{"n_layer": 17, "d_model": 224, "n_head": 4, "n_kv_head": 4, "head_dim": 64, "d_mlp": 896, "vocab_size": 1477, "activation": "tanh_gelu", "norm": "layernorm", "norm_place": "pre", "norm_eps": 1e-05, "positions": "rope", "rope_base": 10000.0, "rope_fraction": 0.5, "qk_norm": false, "attn_scale": 0.125, "bias": "none", "tie_embeddings": false, "parallel_block": true, "init": "normal", "init_std_qkv": 0.0253, "init_std_o": 0.00434, "init_std_up": 0.0253, "init_std_down": 0.00434, "init_out_by_depth": true, "optimizer": "adamw", "lr": 0.00211, "beta1": 0.9, "beta2": 0.98, "weight_decay": 0.17, "lr_head": 0.00844, "grad_clip": 1.0, "warmup_steps": 232, "schedule": "wsd", "decay_fraction": 0.58, "decay_shape": "linear", "final_lr_fraction": 0.05, "batch_tokens": 65536, "seq_len": 256, "doc_mask": true, "train_tokens": 208600000, "steps": 3183, "dataset": "wikipedia_en"}
MLP neurons of a small language model. Each row is named by its layer, matrix (up: input weights) and neuron, and shows model dimensions 64-159. Each number is 128 + 24 x the weight over its row's rms, rounded and kept within 0 to 255.
After each neuron's rows, "fires in" lists the words (lower case) most often at its 100 highest values on Wikipedia text that the model never trained on. A number after a token or word is its count.

L7.up219 [116 108 145 146 161 123 152 111 121 133 137 143 175 132 147 126 133 109 147 140 108 163 134 131  91 121 147 170  77 147 131 144  91 155 135 128 105  87 141 107 152 102 143 100  97 134 141 113 101 135  86 147 143 102 131 144 137 161 112 140 139 121 150 119 103 136 128 143 118 150 127 161 138 100  93 117 126 126 121 130 191  91 134 129 125  58 141 128 174 122 101 177 116 125 130 146]
fires in: "october" 19, "april" 14, "march" 9, "november" 9, "august" 8, "june" 8

L2.up175 [164 136 112 141 129 130 142 122 128 122 135 144 139 124 146  74 152 118 114 183 184 105 162 114 127 127 141 124 143 179  84 115 127 130 137 146 121  94 141 112 127 127  88 129  90 112 130 118 134  99 105 149 152 102 135 183 105 141 172 136  79 101 137 125 167  76 105 188  99  84  91  94 153 145  98 124 130 142 143 101 109 109 111 157 143 117  95 143 110 113 109 103 120 101 147 130]
fires in: "after" 42, "although" 13, "plovdiv" 4

L2.up189 [111 133 111 106 145 138 104  94 167 114 124 121 123 103 141 181  96 115 172 146 139 145 103  58  99 135 127 140 132 177 134 131 137 126 139 131 108  92 111 111 138 116 192 142  99  99 124 108 151 118  93 141 137 134 112 151 115 100 138 109 135 174 131 116  85 119 122 135 129 128 125 107 142 157  63 130 111  96 151 162 117 114 106 141 121 115 103 123 134 172 133 120 156 175 134 154]
fires in: "of" 94

L12.up684 [163 116 120 133 133 135 130 148 122 125 100 137 108 146 154 156 115 170 108 114 131 168 151 108 143 114 141 138 101  99 108 126 156 156 116 158 116  90 149 165 127  92 170 137 110 129 136 100 118 127 143 134 162 106 138 113 107 124 125 119 161 164 172 126 118 110 127 116 142  90 140 110 111 119 139 112  80 105  91 134 170 105 115 108 113 103 129  98 143 126  87 155 146 135 123 139]
fires in: "until" 11, "after" 11, "of" 10, "before" 10, "in" 9, "since" 9

L9.up25 [110 141 125 158 140 126 135 121 148 120 137 166 159 137 126 127 117 147 143 140 145 145 114 118 130 152 100 138 149 112  99 137 117 143 185 123  88  74 152 113 168  83 101 110 112 123 159 130 104 115 147 138 100 149  86 145 104 122 121 118 176 143 181 149 144 150 146  85 135 118 133 128 147 125 123 127 100 117  93 130 138 126 139  81 124  96  83 128 161 139 135 113 130 140 121 185]
fires in: "a" 47, "investment" 6

L2.up738 [134 129 134  99 123 161 124 105 133 115 149 166 131  90 137 114 116 132 149 108 117 150  83 157 154 113 104 177 119 101 130 145 147  92 177  99 123  99 164 115 146  82 150 133 118 131 176  73 136 108  45 128 149 134  70 145  94 157 146 123  99 137 139 167 100 137 111 105 120 113 128 126 160 125 116 127 161 139 124 176 135 132 148 166  88 129 131 117  95 119 109 159 108 216 117 127]
fires in: "can" 27, "would" 23, "not" 18, "also" 14, "may" 7, "to" 4

L8.up174 [130  94 170 146 140 177 128 131 129 129 138 193 122  72  98 173  74 119 122 133 127 117 134 118 152 106 106 149 112 103 141  79  95 109 128 119 108 143 124 160 102 106 157 138  95 140 136  60 134 137  83 160 136 137 124 148 134 128 109 109 156 127 120 139 120 122 145 123  92 103 120 154 120 112 133 126 117 132 136 114 108 126  78 183 133 109 143  91  83 163 124  77 127 124 144 132]
fires in: "would" 20, "not" 17, "can" 13, "may" 8, "shot" 8

L2.up126 [131 118 117 112 117 152 145 135 167  98 154 137 138  82 118 151  81 120 130 119 152 153  97 128 143 134 112 164 115 153 106 148  92 103 158 141  65 100 163 149 127  70 150 178 120 136 142  80 141 136  75 143 159 166 114 143 114 175 135 117  97 193  90 108 103 124 140 137 126 118 135 167 129  84 133 133 162 138 136 153 116 113 116 158 141 121 122 119 122 159 109 142 107 172  85 162]
fires in: "they" 39, "would" 28, "not" 8, "should" 6, "can" 5

L2.up257 [166 140 126 121 145 104 138 116 112 126 109 145 136 144 125  77 165 111 145 108 142 126 150 179 151 125 162 122  96  80 141 125 179 119 144 117 137 125 112 135 135 112 146 104 180 119 144 121 125 148 141 107 122 134 110 114 150 106  90 138 107 148 126 107 109  69 133  91 149 168 129 127 113 117 118 155 154 141 135 135 166  98 155 117 143 145 153  98 142 110 123 120 152 148 131 139]
fires in: "also" 36, "nominated" 9, "down" 6, "newspaper" 5, "download" 4

L12.up493 [143 102  86 125 129 113 138 122 148 102 128 126 144 107 134 141 131 115 148 115 142 145 100 130 137 129 140 143  81 138 146 160  83 117 148 134 109 113 139 154 111 121 179 130  83 145  80 141 125 141  80 106 165 142  97 126 112 126 142 152 144 160 151 132 128 137 114 149 132 106 122 117 139 147  97 140  80 108 115 161 166 132 161 124 116  66 112 109 123 136 121 195 108 162  94 160]
fires in: "on" 43, "december" 10, "may" 7, "of" 4

L11.up302 [ 93 125 128 161 126 123 111 127 111 112 102 104 115 137 127 128 116 176 159 122 153 133  94 128 134 131 138 168  92 136  99 136 106 129 151 100  86  92 131 138 136 115 161  95  90 137 124 125 176 138  98 129 157 138  98 128 115 111 150 128 148 199 160 149 152 145 117 107 116 158 133 115 167 118 147 162 117 118 104 143 137 125 121 169 149  68  90 150 117 151 124 121 168 179  94 166]
fires in: "the" 30, "this" 19, "he" 6, "they" 5, "then" 4

L2.up239 [ 73 100 108  95 140 144 157 121 194 123 109 149 129  78 124 123 136 130 139  94 117 169 148 106 161  99 120 141 133 125 125 172 117 116 131 123 106  80 148 119 147  83 145 105 165 124 175 109 172 114 116 125 165 112 105 214  96 125 149 127 119 141 139 133 110 125 111  97 160 111 124 132 192 145 125 122 143 129 131 153 122 126 168  99 121 134  93 133 101 114 103 130 146 177 136 130]
fires in: "also" 27, "as" 14, "in" 5, "get" 5, "or" 4, "not" 4

L12.up57 [107  95 144 137 141 136  79 148 125 114 103 120 127 105 158 119 127 123 133 143 136 137 128 131 143 168 126 136 110 125 149 150 144 147 145  69 107  42 117 162 151 131 146 113  95 138 142 160  99 123 169 120 149 167  77 121 117 124 141 105 154 159 162 175 115 125 122 122 156  94 145 107 116 102  84 112 105 111 103 123 121 101  93 131 112  69  90 119 112 154  99 141 161 215 119 159]
fires in: "as" 18, "the" 17, "his" 16, "of" 8, "this" 7, "another" 4

L5.up145 [ 99 129 159 175 109 190 115 120 125 128 138 130 126 115 139 121  92 184 129 127 109 126 100 101 138 117  81  98 114 114 150 149 121 139 133 114 152 124 175  96 135 115 150 121 120 108 122 139 117 139 119 138 184  95  91 156  84  67 122 129 130 135 184 140 151 145 128 114 136  93 104 147 144 101 101 120 119 133 126 141 159 107 149 112  77  91 113 113 113 126 140 152 143 130 108 121]
fires in: "after" 27, "during" 13, "with" 8, "by" 7, "when" 6, "at" 4

L7.up236 [142  71 124 116 121 163 123 104 132 108 168 144 122  90 154 112  93 120 129 134 102 163 140 112 134 139 100 130 140 109 170 118 119 127 165 145 144 131 162 131 135  74 133 146 105 141 195 121 144 158  99 178 138 159 141 122 120 140 121  89 117 106 114 127  82 138 143 135 121 154 161 136 116 127 112 169 110 143 126 117 123  97 124 123 129 111 113 114 163 114 105 115 102 147 171 117]
fires in: "not" 24, "to" 18, "never" 7, "noted" 4

L4.up797 [170 100 114 130 145 176 181 125 128 113 170 159 161 122 109 134  97 125 124 119 120 149 112  86 126 151 111 137 141 120  72 157 110 127 179 143 114 132 168 136 114 107 113 162 148  99 148 150 123 125  84 100 180 142 102 140 148 122 100 145 142 133 153 107  83 150 164 112  98  85 107 175 133 109 154 123 129 103  99 138 123 142 142 137 111  82 128 133 127 167 113 121 110 151  85 129]
fires in: "october" 17, "july" 13, "april" 12, "august" 12, "june" 10, "may" 9

L7.up222 [114 149 114 113 126 155 127 133 109 118 107 139 107 149 156 135 100 144 136  87 136 140 135  81 139 140 102 220 124 131 167 111 158 118 133 108 111 108 113 133 167 107 138  95 123 149 141 135 150 116 137 117 148 102 124 160 146 138 126 151 117 138 120 150 124 123 179 119 140 153 156 127 158  96 107  81 121 111 116 167 165 114 143 117 103 114 130  99 122 102 115  92 168 133 142 113]
fires in: "after" 18, "following" 12, "announced" 11, "together" 5, "about" 4

L6.up784 [ 98  71 129 113 147 130 148 126 196 119 122 128 143 128  99 144 107 141  99 103 144 141 112 127 126 145 102 119 155  76 135 148 149  87 145 140 103 102 128 106 143  98 121 117 138 172 127 160 105 141 105 132 121 135 117 148 129 132 119 104 149 120 165 148 129 120 115 129 105 152 117 153 128 137 131 116  82  65  95 127 108 154 137 117  92  70 161 103 110 166 134 129 139 175  86 150]
fires in: "uprising" 11, "against" 11, "with" 11, "republican" 11, "medal" 9, "investment" 8

L2.up354 [118 113 104 138 117 128 134  82 133 115 116 162 130 118 132 105 129 136 120 123 113 121 143 127 124 148 116 109 134 166 120 152  55 122 127 160 138 115 136 118 130 155 150 121 137 125 126 124 113 108 128 152 110 141 121 142  92 128  72 119 135 126 119 178 175 173 131 148 122  85 114 161 136  84 184 111  66 130 104 100 110 141 105 128 125 113 112  97 120 143  98 121 117 113  99 126]
fires in: "after" 31, "before" 20, "joined" 5

L2.up773 [125  80 117 159 140 165 124  71 146  70 177 159 124 114 134 111 124 179 111 126 149 138 111  88  80 135 101 120 111 106 137  93 131 141 150 126 115 118 144  97 170  68 138 125 133 132 145 135 110  96 131 148 148 124 133 156 122 137 113 171  95 162 120 148  97 138 161 132 169 145 184 149 140 118  97 144 124 134 135 172 150 162 169 156  79 135 135 132 148 107  79 148 107 131 119 144]
fires in: "league" 11, "first" 11, "made" 11, "third" 9, "left" 5, "single" 4

L5.up156 [152 106 136 135 118 138 114 129 116  76 163 162 172 158 152 143 127 102 193 179 131 115 169 107 138 117 139 127 121 153 108 127  98 131 137 122 159 134 106 144 119 161 122 113 107 141 107 161 128 126 113 165 121 126 131 119 111 161 140 130 124 123 154 135 146  93 128 134 119 164 132 125 172 107 119 132 127  97 124 193 152  92 121  89 109  81 132 150 115 126 149 118 136 139 102 118]
fires in: "after" 22, "within" 12, "following" 10, "october" 6

L5.up874 [129 158  66 128 115 163 128 136 141 149 142 133 133 115 122 184 115 137 116 140 134 141  86 136 135 123 134 156 148 135 129 168 121 134 179 194 130 120 154  88 133  87 181 109 143 142 153 154 131 107 103 102 148  88  98 149  56 106 110 137 127 125 144 106 138 124 146  71 116  87 126 147 133 130 119 126 116 128 132 136 204 134 134  97  96 117 122 134  86 166 143 133 123 135 112 128]
fires in: "with" 21, "during" 20, "when" 7, "following" 7, "broken" 6

L7.up756 [123  64 100 130 136 135 157  95 130 128 107 161 136 105 147 125 102 163 101  98 123 134 141  99 142 106 128 177 128 107 113 107 128 143 170  72  94  88 136 123 114 144 190 132 113  88 122  86  81  85  82 169 119 152 120 115  90  89 140 157 114 129 138 106 144 130 128 129 127 111 122 149 134 123  93 124 158 125 155 137 145 175 112 126 123 124  85 146 124 136 133  91 137 161 123 138]
fires in: "there" 31, "his" 17, "discolor" 7, "this" 4

L2.up375 [128 124 142 157 109 152 117 126 171 132 112 128 127  83 128 129  90 123 129 100 143 176 133 121 165 112  80 103 145 105  79 131 113 119 154 127 140  82 155 135 166 120 115 126 142 141 181 146 126 110  99 103 133 148  97 178 117 125 148 136 117 193 154 102 121 119 173 129 181  88 134 163 133 152 135 120  93 118 115 151 127 116 122 117  84 113 110 187 123 163 108 168 138 173 136 156]
fires in: "for" 20, "united" 18, "joined" 8, "several" 7, "of" 6, "fourth" 5

L11.up317 [ 87 135 160 104 114 158  79 135 130 103 112 110 103 114 111 113 126 114 142 136 121 189 123 101 126 140  89 133 126 118 152 141 116 121 156 121 101  90 122 147 151  68 195 152 112 106 149 124 155 159 101 168 157 156 153  85  93 131 114 107 123 172 120 145 113 137 142 163 103 147 140 151 154 122 140 150 140  80 149 133 130  89 121 156 127 129 138  86 131 111 127 139 132 143 126 150]
fires in: "as" 37, "if" 9, "suffered" 4

L7.up46 [157 131 174 116 137 124 106 104 117 109 136 114 125 124 172 137 124 161 146 134 171 146 111 111 128 110 115 140 107 145 149 174 167 107 134 134 180 145 168  75 118 107 152 119 113 121 118 124 117  73 122 149 145 133  93 124 102 132 155 223 143 127 144 155 145 118 149 100 114  94 119 113 123 116  65 126  82 147 102 127 118 160 166 157  93 138 150  92 153 139  95 111 105 149 104 132]
fires in: "early" 18, "while" 11, "records" 7, "after" 7, "when" 6, "win" 6

L2.up503 [149 151 109 182 161 160 162 133 146 126  85 142 130  90 125 139 130 158 142 123 146 131 134 171  98 136  70 151 153 141 102 106  95 106 153 146 111 113 131 107 140  89 122 139 135 117 125 136 152  76 109 147 156 138 115 129 141 101 111 112 117 144 136 108 111 129 133  92 109 115 147 142 166  90 105 144 119 103  84 101 116 124 137 120 139  97 104 148 133 131  82 100 137 151  90 167]
fires in: "the" 97

L2.up868 [116 106 104 127 113 149 119 134 133  91 152 108 119 160 159  94 128 163 110 100 149 112  96 118 131  85 130 115 183 169 103 140 112 130 124 108 130 114 167 112 106 139 117  90 109 147 129  95 138 115 138 112 139 113 109 145 127 100 130 128 135 108 109 103 142 127 111 197 168 136 155 136 132 149  87 129 117 111 108 139 104 151 154 162  98 107 126 178  99 123 128 113 114 118 128  99]
fires in: "after" 28, "later" 19, "forces" 5, "previously" 4

L6.up512 [122 118 125 122 117 180 128 115 115 118 137 150 129 113 161 138  96 127 158 163 143 198 144 105 121 118 117 187 116 114 144 126 120 146 123 139  98 109 164 107 141  92 138 146 117 158 147 144 115 123  94 123 176 158 121 171 118 119 128  99  95 102 133 116 131 133 126 143 124 141  94 107 134 150  88 154  96 152  99 166  85 141 173 138  95 100 172  89 135 134  88  83 107 117 101 149]
fires in: "not" 16, "early" 14, "during" 11, "died" 11, "animated" 4

L13.up392 [132 127 149 153 174 131  93 108 144 112 117 121 126 124 133 105 125 164 166 161 130 112 116 120 163 142 135 115 117  71 136 132 133 132 135 102 100 105 151 185 124 132 160 144  85 128 100 181 102 104 113  75 153 150 151 181 129 170 118 115 140 129 152 146 139 148 126 107 152  86 109 116 193 152 111 150  95  92 126 175 144 130 163 162 102 118 122  92 121 142 130 119 115 134  84  82]
fires in: "on" 55, "stadium" 5, "coordinates" 4

L11.up262 [ 87  77 120 148 139 101  91 132 140 106 124 141 111  76 102  99 120 158 118 133 107 142 127 134 137 145  97 130  99  73 171 126 117 149 165 125 106 116 144 136 153 129 169  88 147 120 143 122 132 152 117 160 124 150 100 125 131 163 104 110 106 140  85 153 122 156 145  82  70 135 152 149 144 107 112 148 177 147 130 115 121 106 111 115 130 134  95 131  98 115 150 108 123 152 121 180]
fires in: "it" 89

L5.up652 [143 111 145 140 144 201 171 157 149 115 141 138 149 108 135 117 109 134 119 106 131 103  92  66 155 133 117 145 157  94  89 179 103 108 163 132  75 149 167 132 119 127 130 166 134 130 156 107 115 165 109  87 171 137 111 140 132 126 105 146 157 153 149 118 117 143 174 162 119 138 105 160 110  76 141 102 125 108 120  97 145 122 104 151  84  97 130 128 144 136  96 142 111 141 104 133]
fires in: "august" 15, "october" 13, "may" 10, "march" 9, "martin" 9, "september" 8

L2.up561 [127 170 139 166 101 159 117 134 175  99 165 107 132 145 148 156  95 156 165 156 144 177  84 116  95 159 133 129 120 128 153  88 130 135 132 136 160 110 127 112 115 107 140 114 124 116 114 128 140 127 113  98 145 119 103 141  42 131  91 121 115 144 154 128  70 127 146  98 157 140 164 152 135 154 104 140  91 100 122 157 119 151 143 117 122 119 127 137 150 142  88 129 117 127 109 112]
fires in: "two" 20, "while" 9, "when" 7, "four" 6, "eastwood" 5, "hollywood" 5

L8.up888 [137 113 121 102  95 104 123  81 117 104 166 121 149 129 133  68 102 135 125 109 119 167 100  93  88 167 163 172 113 146 127 114 104 146 154 151 115  95 102 126 135 104 139 132 116 110 102 167  83 122 129 108 125 130 124 137 129 208 151 123 139 110 145 152 138 127 133 139 142 133 125 115 116 134 127  78 112 142  94 151 196  86  94 168 152 135 143 125 136 153  68 152 114 156  69 173]
fires in: "village" 12, "goals" 11, "october" 8, "format" 7, "average" 6, "april" 6

L11.up451 [105  97 124 160 199 159 122 111 173 116  76 133 129  96  99 129 147 142 122 134  79 118 152 134 171 200 145 136 127 103 151  86 136 125 185 110  80 150 163 151 146 152 132 132  76 118 159 140 134 125  83 118 158 156 114 134 106 126 129 187 106 125 153 128 111 145 152 142 112 118 106 160 131 117 129 105  96 159 120 147 145 140 130 143  90  86 126 124 114 157 112 104 118 111 116  89]
fires in: "and" 37, "early" 9, "born" 8, "located" 4, "to" 4

L4.up214 [107 131 126 122 110 113 135 136 168 110 129  94 127 102 169 136 134 143 159 133 126 118 125 130  95 115 103 116 137 146 112 157  97 171 134 166 130 120 142 119 121 108 151 113 126 107 132 100 140 100 142 109 119 151 124 110 138 143 157  98  83 163  92 114 115 131 179 142  69 118 148 101 109 130 141 108 110  94 119 154 116 150 127 177 148 109 119 101 161 161  64 158 115 131  97 197]
fires in: "house" 17, "station" 14, "stage" 12, "squadron" 8, "tournament" 7, "council" 6

L2.up406 [125  95 114 125 101 142 125 106 167  87 104 121 139 115 155 148 128 161 119 113 109 123 126 103 116 130 117 142 148  94 119 146 117 132 171  95 114 143 145 105 160 115 168 137  89  84 131  85 154 115 118 153 165 132 122 143  98  99 108 162 140 180 131 138 110 155 153 147 153 101 115 174 135 144  83  92 123 113 113 148 171 120 125 148  74 122 117 117 119  97  95 110 171 111 102 136]
fires in: "of" 61, "parts" 5, "thomas" 4

L2.up492 [143 122 148 138 160 114 153 120 167 128 126 131 109  91  86 129 174 125 125 131 160 165 125 136 124 191 152 133 112 145 130 119 136 101 172 112 136 102 122 135 138  93 133  92  77 137  87 109 105 132 121 124 118 147  99 195  89  82 152 123  76 133 122 109 106 108 125 180 171 105 121 104 131 144 153  77 137 101 145 160 139  96 105 130  98  85 141 116 141 148 123 127 110 151 114 155]
fires in: "place" 36, "association" 12, "fourth" 5, "free" 4

L2.up562 [127 125 141 165 109 120 142 123 142 106  93  99 131 105 123 114 156 136 141 123 137 140 138 147 141 133 149 129 135 141 121 121 108 160 170 113 123 107 112 122 184 112 107 128 110  96 173 140 117  90 137 148 174 110 105 182 121 114 120 132 105 172 152 147 100 129 137 115 174 110 155 110 154 171 131 126 112  99 125 171  94 109 157 110 130 125 142 132 163 111  50  91 103 123 116 158]
fires in: "first" 20, "several" 19, "chinese" 14, "third" 10, "two" 6, "his" 5

L2.up467 [ 98 136 112 131 144 153 141 119 143 116 105 159 140 115 117 154 120 158 126 129 110 110  70 106 143 127 110 153  90 136  82 125 132 108 161 151 132  86 165 128 143 119 140 122 150  83 123 129 139 141  93  99 191 113  90 137 121 171 114 158 127 138 172 129  80 129 131 101 142  89 122 173 166 104 133 139 113 123  97 134 103 136 136 160 161  89 154 134 105 143 101 110 123 150  98 176]
fires in: "the" 92, "and" 4

L8.up24 [112  97 121 156  91 138 106 136 162 120 104 144 125 118  91 121 119 149  99 115 103 136 127 110 168 138 140 104 113  76 156 165 165 133 170  83 152  96 140 153 110 124 148 110 122 153 149 144  91 140  99 123 148 112 137  92 115 127 148 168 132 155 158 150 100 125 160 149 114 104 132 112 129 106 127 130 164 124 129 121 140 140 183  94 128 119 139 143 126 135 105  95 119 161 117 110]
fires in: "and" 63, "caesar" 6, "craig" 4

L11.up325 [100 118 103 108 112 124 117 132 146 121 119 123 121 136 147 162 148 152 138 184 122 113 109 110  79 139 114  98 166 111 126 129 108 121 131  63 118 125 159 153 118 145 164 121 114  96 118  99 143 126 122 130 161 112  64 178 131 120 128 127 147 179 176 133 129 137 140 109 156 122  85 132 209 115 116 116 127  98 104 123 138 113 114  86 111 115 122 125 144 136 100 181 140  90 109 105]
fires in: "of" 21, "within" 10, "3rd" 7, "cllrs" 6, "binomial" 5, "ltd" 5

L11.up111 [ 97 151 134 114 101 135  94 120 153 112 138 118 120 127 164 126  91 121  98 158  98 135 132  76 114 182  61 149 120 122 142 138 156 163 179 141 141 125 144 130 132 140 152  96 111  95 107 124 118 145 118 176 153 130 150 147 113 116 101 105 126 158 139 155 113 140 142 127 106 106 115 160 169 143 121 146 133 102 134 120 141 119 132  99  94 128  97 132 119 115 111 143 179 130 119 109]
fires in: "at" 38, "of" 20, "as" 12, "within" 8

L11.up46 [115  86 137 141 137 143  88 142 159 108 131 124 105 103 128 147 136 167 110 156 132 131 126  91 146 132  82 158 102  90 152 134 154 181 146 128 108 105 122 135 138 144 152 129  74 108 123  99 140 131  82 143 131 141  85 136  86 125 126 147 134 162 112 131 120 138 138 106  85 111 106 118 130 112 107 159 149 146 126  82 132 105 102 156 129  84 139 104 133 104 118 114 134 128 116 211]
fires in: "is" 21, "her" 13, "as" 9, "not" 6, "the" 5, "if" 5

L6.up794 [102 135 142 118 107 121 140 112 116 125 125 118 138  96  93 128 138 167 144 113 100 148 118 120 134 169  97 136  99 157 115 184 145 116 159 109  86 102 120 125 154  96 162 123 131 128 103 118  90 124 109 130 138 166 108 114  93 103 124 135 100 136 163 132 139 143 150 145 112 138 184 120 165 134 107 133 153 129 143 157 149 111 106 158 126 126 150 113 106 158 134 111 116 145  85 162]
fires in: "it" 56, "she" 17

L5.up533 [115 127 124 148 106 165  85 110  92 137 102 147 128 139 128 190 117 143 156 106 134 139  91 133 105 109  91 162 114 156 123 149 107 141 102 128  92 135 143  87 165 118 142 102  74 135 118 123  97 121 105 121 182 133 130 151 126 113 144 147 125 173 178 100 142 118 148  82 144  79 109 179 158 138  95 150  70 116 136 164 122 132 147 119  85 112 166 153 102 105  81 140 141 136 125 167]
fires in: "early" 24, "medal" 17, "during" 12, "personal" 7, "died" 5

L5.up218 [ 86 104 180 126 106 153 103 131 113 105 105 121 102 131  85 137 125 143 145  97 141 140 136  79 154 114 110 140 119 127 142 139 147 138 121 113 139 141 139 126 141  88 152 120 111 132 101 105 143 134 165 105 207 158 111 157  60 138 105 181 137 126 128 144 127 148 123 104 134 149 135 108 130 119 102 145 137 117  96 142 160 139  98 118 130 101  96 139 109 126  89  93 115  90 134 134]
fires in: "as" 27, "if" 11, "although" 10, "now" 10, "because" 8, "making" 5

L13.up131 [130 125 159 108 142 157  72  99 131 102 130 138 115  93 201 140 139 133 144 118 113 182 120  94 123 152 122 125 139 120 119 176 151 149 102 108 120 149 137 115 163 119 159 121  89 133 146 122 104 126 135 110 144 101 131 130 101 138 146 136 114 163 154 105 148 145 148 149 148 125 175 124 127 104  94 113 123  97 123 147  97 139 106 145 112  84 153  88 122 125 127 134 134 171 129 108]
fires in: "born" 16, "well" 10, "known" 7, "place" 7, "active" 6, "young" 4

L7.up592 [126  71  89 122  87 122 152 118 127 132 127 156 138 109 104 130  99 144 136 126 123 132  98 138 134 129 107 118 141 127 123 100 163 140 142 113 128 107 191 128 127  96 135 128 147 156 145 133 155 123 123 188 152 120  48 131 123 108 143 149  77 164 123 173 102 123 139  99 103 159 103 102 161 143 145  95 141 137 138 150 136 147  92 108 142 146 153 129  87 182 100 138 131  91 117 172]
fires in: "there" 20, "chicago" 12, "career" 11, "it" 6, "club" 5, "cast" 4

L11.up322 [115  77 129 139 110 155 120 127 162 106 111  92 104 121 108 168  86 167 168 123 138 133  91  89 141 160 119 157 153 101 143 141 145 108 152 125 100  89 148 150 114 131 172  91  96 116 124 132 145 139 102 140 163 104 129 143 101 116 158 152 119 184 170 157 113 141 114  94 108 128 150 144 148 115 141 130 130 136 134 158 162 116 122 119 148  95  71 134 133 154 143 144 133 135 126 138]
fires in: "they" 35, "while" 17, "some" 8, "and" 7, "both" 6, "if" 6

L2.up390 [124 134 121 137  68 186 155 111 146 111 127 171 145  80 124 148 122 153 155 134 123 149  80 141 101 121  87 139 124 120  83 130  92 152 169 163 100 120 158 152 167 136 141 121 158 117 192 128  90 108 115 124 130 112 127 121 123 150 118 117 105 130 150 148 127 135 152 128 137 127 140 170 135 118 109 136 131  86 132 136 138 134 124 148 143 109 149 119 114  99  77 123  75 187 149 150]
fires in: "the" 43, "bronze" 8, "upper" 8, "atmospheric" 4

L4.up267 [147 115 109 128 115 178 118 117 133 132 114 144 119 121 116 146  99 135 141 110 123 127 143 124 121 110 164 156 132  80 147 100 136 138 142 109 103  64 147 113 109  84 174 147 136 161 179 111 124  93 139 123 150  92  94 149 110 141 157 137 138 132 109  97  94 124 174  99 119 112 131 150 160 111 103 115 134 116 118 150 143 124 129 113 127 111 129 114 134 169 134 107 168 134 112 125]
fires in: "when" 19, "while" 16, "before" 8, "because" 7, "among" 5, "least" 4

L4.up640 [121 140 113 108 143 131 126  58 149  76  93 121 151 125 122 112 128  95  73 147  47 145 121 128 123 113 127 111 117 130 141 110 137 123 153 152 119 136 117 135  96 129 117 156 113 159 150 154  96 110  98 170 151 133 132 148 102 151  40 122  75  98 153  85 152 108 134 119 124 120 117  97 162 116 127 132 136 131  91  77 145 134 107 162 146 118 109 124 109 114  90 154 131 118 122 122]
fires in: "after" 33, "martin" 9, "squadron" 5, "madison" 4

L13.up96 [130  99 146 111 163 116 124  62 200 105 160 128 141  68 141  98 104 138 113 129 125 147 164 114 109 136  88  81 126 115 149 108  71 135 147  92 141 134 128 147 184 143 135 116  88 130 131  85 104 165 118 126 151 149 132 193 115 104 112  96 126 160 149 134 117 134 166 150 134 139  84 165 130 113 109 115 123 139 128 110 138 139 141  96 118 151 123  94 164 156  87 166 130 156 132 100]
fires in: "is" 24, "was" 18, "medal" 8, "genus" 5

L4.up108 [105 145 127 138 111 143 137 106 127  94 164 161 228 147 122 113 167 100 157 163 144 139 163 109 127 125 135 143 127 116 172 138  91 147 124 148 143 156 139 137  81 155 142 168 140 143 136 156 124 111 111 134 145 158 104 163 109 152  75 133 115 141 131 141 141  93 164 146 116 151 165  93 172 112 145 138 108 127 122 151 143 136 115 139 142 101 113 113 156 133 115 166 165 137 121 120]
fires in: "after" 24, "located" 15, "martin" 9, "following" 5

L7.up6 [102  55 145 106 118 112 116 113 171  98 151 119 159 144 127 110 127 138 134 114 143 152 122 121 110 155  91 126 114 149 122 155 101  82 206 124  48  83 142 103 168 105 102 188 161 108 141 127 119 121 126 139 105 127  95 123 138 143 126  81 129 134 176 129 121 139 119 114  97 110 127 156 144 112 140  73 104  87 134  94 100 158 139 127 116 127  94 174 140 135 134 129 133 160 128 121]
fires in: "de" 32, "death" 6, "debut" 6, "melbourne" 5, "degree" 4

L13.up542 [150 118  63 134 152 172 127  81 163 110 148 160 127 110 157 143 127 157 150 126  85 135 100 110 100 137 110 101 138 139 125 113 140 151 165 116 125 115 169 163 124 117 167  91 113  88  95 114 123 156  92 162 155 136 114 131 106  99 145 148 142 169 163 132 131 126 123 173 153  92 122 124 137 129 110  90 138 116  93 135 165 108 149 118 134  82 118 122  95 132  90 142 142 171  80 134]
fires in: "of" 41, "in" 22, "to" 10, "by" 6

L9.up138 [ 81 147 166 159 142 160 108 100 168  99 116 156 156 117 166 113 149 166 144 133 124 169  82 116 127 141 140 109 100 102 144 128 132 161 126  85  90 126 162 122 121 166 127 144  96 132 101  99  86 113  84 110 163 126 140 142  82 140  84 135 143 187 155 118 106 170 121 118 116  91 132 140 162 134  87  98 100 112 111 118 159 149 126 147 111 100 126  98 124 126 106 122 112 122 114 114]
fires in: "born" 25, "young" 15, "year" 8, "win" 6, "research" 5, "younger" 4

L8.up205 [117 151  97 152  93 134  89 147 123 123 150  99 127 144 107 114 106 165 124 136 122 137 115 110 151 102 110 180 137 110 155 135 137 154 151 122 131 129 124 112 113 101 189 147  75 128 137 128 147 131 136 102 188 133 141 146  54 118 141 132 140 120 125 109 138 128 104  87 177  84 118 109 139 111 114 106 140 127 108 148 151 111 132 132 128  88 132 113 131 163 120  92 147 121 105  94]
fires in: "after" 48, "before" 15, "while" 11, "causing" 4